{"d_model": 384, "n_head": 3, "norm": "layernorm", "optimizer": "adam_atan2", "beta2": 0.99, "decay_shape": "linear", "batch_tokens": 65536, "seq_len": 256}
MLP neurons of a small language model. Each row is named by its layer, matrix (gate and up: input weights) and neuron, and shows model dimensions 0-95. Each number is 128 + 24 x the weight over its row's rms, rounded and kept within 0 to 255. Numbers have three digits each. A neuron's up and down rows have the sign that makes its largest values positive.
A block is one neuron, or neurons of one layer that tend to fire together. After each block is what it responds to, as a language model described it from the Wikipedia text at the highest values.

L3.gate59:132109135146115166168134135110115139125152131106118136143137107117129141186160139089135132150143101089136136081095112132114136176168181109125096154165095151134169110149108133116107168120093114127127153147084134139107100153140109088115146146059096118188119075124118115137092136115135102086
L3.up59:114133151120071111107085128094138095083113130128126158109148146099189095113111136122129105100094127114115075149128129109143147136110096101142129119154140149152141107130115172101121110134152158118124156129111130164143110188127084140157138128113119125141168163156129125121087115120165105121
L3.gate585:151126102153100138137093142114146139133091119107143123115123125134152144116096144084158135097116127151086145091132149156096128132134113140142153107112092138122136137150149148088142121109132111143160107110099163137106174157151117079095122089172094128155130148092121181142147118080141100155
L3.up585:144152129142136064144099120093092101098117107141149153163121156122186097094139125149100079137148101119088125135147110108136128120138116135110144100099095113180127132111148128128131134130144165125133117137114125096152140116133134128142157125111128145087129135132147113124101131107138151113
L3.gate687:104138135090121159105100110121147181142158145167150152115147108097100122121165117139137126165097154120105141098171118140137111140106123127107173132186087112115138115121139136152165083165135140169118140137125094144118155156142076094083126130134145146117140101114163132099105150124125112098
L3.up687:129134106158196116162145078096130145135140084122087076135132135100149130124133099113143147122158109130111168173170149102198136131116122142134117095132136126154172124107145130126108168111084097081148111101135124131135116155172122131114151105112114117148101140139091166110103116126131084091
L3.gate990:106121145154156132134114100128080137114113083119146103158102126120102137157128098119159142114117145131162118159107074098125107140123122064140156125177180156158106120128117099128138121133135136115110164164128161141130132141121119158130125150106118151151112102114095123127104132139155135144
L3.up990:076083102117138150128130158098144128129140130082114089146141175126115118091137121150101135163120144141138145149133139127124087078117106123127114126143137110137118132156118141153153152101137128122078151145140121159103144142136127136098141111112133115143147139143131167137132146128203135137
Description: Final or middle pieces of words split into fragments, especially "ing" after short stems (K-ing, Dy-ing, anyth-ing), plus bo-und-ary and po-s-sible.

L6.gate428:134110093100143129123148143091127142101145099131178078167113159131085135097090175112145109100190101150132109155160093147161119198131137128119135090154124106112157096119122112107140158142119104118106111105109128103123139120161125093124167134110165160136131097138108137142103164090149191141
L6.up428:154134093109069095136141093134140095118137099109137145155116138118134143076130121172146124134126061162172133096145138106193125161104118126126108123124115076151140144155137115157128144148147154144075111111134118139130123122140152136139116167109113115105136141117141157092117123104114146152
Description: Single letters or short pieces inside words split into many tokens, especially "w" as in Sch-w-artz, Ans-w-ered, Ste-w-art, plus di-ame-ter.

L3.gate396:131193120127138142087167179110150112113137150164122138082104163131099126128117111130143115130108111085139158115120129095137149180155158124107095129103131136113109129137140119093123118131095139136184126147133129092108138096126097180137162118103153144122097110108125106154153089100134144134
L3.up396:163152120151117123162088135156100157136158145087125092130143088155167125100174143080103112098147117142105105105117101131112183119172183143113164125146125106103124124166156111086143134109100131104138096105166140157130105103106115126128148150091133136140107108140116096164121151139136148129
L3.gate559:140113162144139091103129128132132126118141143086060144120106139121135144127135182140122141164143151121135188099163144139121151087103092157120122085123175168142128084131094150125131111114085115117143149146090109130152120145128132156105165135163185156096124130149135105115151078168159120140
L3.up559:093148122092139128153170119120168097113107159147119130090146116163126145102110119100126137177096115122142132135157161108147159104147151112108125150122129129107135135133134120046160112111150131128082152131105095168169145093142116130148148137088149165140099120110097176148116126150090097121
L3.gate641:117080114119073164117104091123152115106139120103099091077135122182103150138155175117150109167124109140063135083144125146123166116097123128112097133141144145161114119097133191147163127131095143134183159150135105119139086113133163130126143133097129183138132141122114146121160130126122132100
L3.up641:133144112118126142100112114113155153121184146100163124118138099128131103119119174104149156153135156092181137131102100118135093144130121136128084149099126099122114132107134106129146158150100136119109133174140108131108121099096133108137121155150170117155131119168118163157136119145157092140
L3.gate926:145081128104107094161108141100141146140170148085144098149084118118135159131123129147111148141088101142114143069142145171110156100121126089136129151139132112084146133111091083138138140128132139114111122134145124114124148153167114164107105129107112161110107138104159092105122131129141152142
L3.up926:108121128127115123111144139144111140090131138123151122091084141123078164126150139167100124089134122117167119112167094161138152132130102166122146122142077131129168085171135183121144117158110140121096139115117103176116103152127093122149118129116122112132091124118159113125125128159163120128
Description: Word-internal subword pieces that continue a split word, such as el in Hotel, th in health and il in Daily, plus semicolons in long number lists.

L3.gate61:145096145137167125116134113125150115143122091112157132115084143106096125107130112130172119142147116116137120151140133095087115101157129106147099156163155140104134103134125145150121133162078067154119143122108152124112175142127087069108142125142181112140181148132112150121137149125144109138
L3.up61:140128100132140162107180105103150088094099121088148117097155097108160112137121130120134133153157147173124131138097146140130147155105150124119099159142144112142153170121127106155110108156117096120099096154054138095172155156140188141104158116106094115188094113100110148127128140108141106147
L3.gate240:154107091114170112120132132107151125129147087089168110112130117109149121152126129148140101135129089154131146113177124101135130133115110084144144117179163159081152158109098157184164163120082135139107114108103111134090119100158161131100108114117146124161121139141112090135125097107166086142
L3.up240:071154089176082146092126178116129111122145127126128093121149144112111144150112114117086132127191141165105107166096140143130137128113149118161159118139122092130132124102092163126162162150132134107101125166117145119170089136112123170129168165110133133141148116102113109100123127136076142129
L3.gate576:145153147086163146110109124161137147119150098080165137120151102164141140120139128145083130104114135118103132127139122138125118138155114111130115167139124105107126125142119159155135144128103150150130143123144085147124098175120112142164160148153140129177094129119138092111117141106130111112
L3.up576:118118130137119126096123153130143090128210121124117170114106141142130192096156117128150106135112115126160117140176112139154118129135098094123129153171146163116162115119136145158128112179134118150107110150124120142140127137127097140124104131111127105137126130134101143132113091079108136134
L3.gate901:167152123122148084130173124130138086155124110126128138070140123124115115132109124104147073116132146170125133147122094130119109178115147095144123116127155124101132124187120104100148118125131109091118115110124119149140119096123180124149160107096140143164151162107153101113153122096099144101
L3.up901:114097086132114154082132125115156173152136111074089106102148110125078130140149150159107114144158102091134099115153141100137132105131125142104087127135115110115110136133132162113124110130121114118142175163097112168151092168141139123110131175126135157144130117133142109160099169138094154083
Description: Short second sub-word pieces inside a word split into fragments, mostly names like Bo-w-doin, Po-w-ell, Bo-s-ton, plus f-ed-eral and e-it-her.

L7.gate114:131110130142088193163100079101118154108060150120135121134140143159085113135152161112150144118069141111123137128110123138144092112137118142145142127139084118187117147141107149132104126090110180138134094125135134132149132154142136100117150168173130130148154137167131095110140125109119112104
L7.up114:145133119098119088135100152137157089101102127139165122153122138114143159120140140147102160118150130133113125106147109105149142131142115121127141090124142112167145152121127127144118105141123142136127115077139134122141187111111090138105106098110147132164135154130197137117120122146088147128
L7.gate222:142099104133102159072165123161135097116172133102156119099131053141182132145131140169140117144114156147149110151159130134144127122131107141097126088136093145130134160138158149154126148176134090130146132123100122108101139153157129142134141107128109131153117155152099122147108109155088140130
L7.up222:111111146105125134165121144180148101164156125127140140129125163113146156144158120141128157146094125182178105147094090133092183154150136128114120147092160120140141130091117142183134111126138158174072120130146119144119144139154137122126122092129154141115086100127171108099116116145134086117
L7.gate478:164106096097080143121104103136133145128135114141121157131121128136153143126146170153097175127134134155180133097099136152114110128164110135135096094130093123194182153129135095137130113166120107169085097159088128127099083165129136151093122070138128156124107152121119101155127073148123103122
L7.up478:137113147138136135130144098129131121099130126169149128102130108126160126141127124146141110153137157182123118124170166127149120100126128157173120139119142117181157099149143117135152105127124118143119151118102133168133086124132173154129171116132170125089100125144125080114095135105104128131
L7.gate1012:107151130133138108138130147119167134112167122127096114121116126094146148134114198127112112148141120173198142134140090142135172117142078125115141098112105123132099175129099105157146173159122151164164127080114123140114112182111124087119145119177108100139153120161100087118116097113134115134
L7.up1012:107114176121091104119127155114105175099138150096107142104122085116135150119111128136175138095151092176136114142111086106138070141127175129120120165126164110139161145130122080116086158150125129124089076124135131120133118129123110128178132124124115179120103167137134052154135109162141151158
Description: Fires on nouns and noun word pieces that head a phrase and take a following of-phrase or name, mostly "name" (common name, the name Reus), also "course", "round", "album".

L6.gate468:158102077117102122120112118076143133137098100116106126135130143117140116140134108119153126091123096157088156170201126133173105129156162093139162093129129127087112138119126150186161133146137153142147126094099081119167109165170116102124111151108146140136177092122158121130119145140168162118
L6.up468:142094126165168120153121150141135133095099195132115093158136148128109164130109148141151133161126148098104133136113137111186112096119103113129107131106103148113117093106155129129143090135133159095122114094130119075137163113155095107128136165103115156133105119101138166149122097147130107109
Description: Naming words such as called, named, name, nickname, "also known", plus word-final pieces completing verbs (-ing, -ed, -ate), as in tagged, toppled.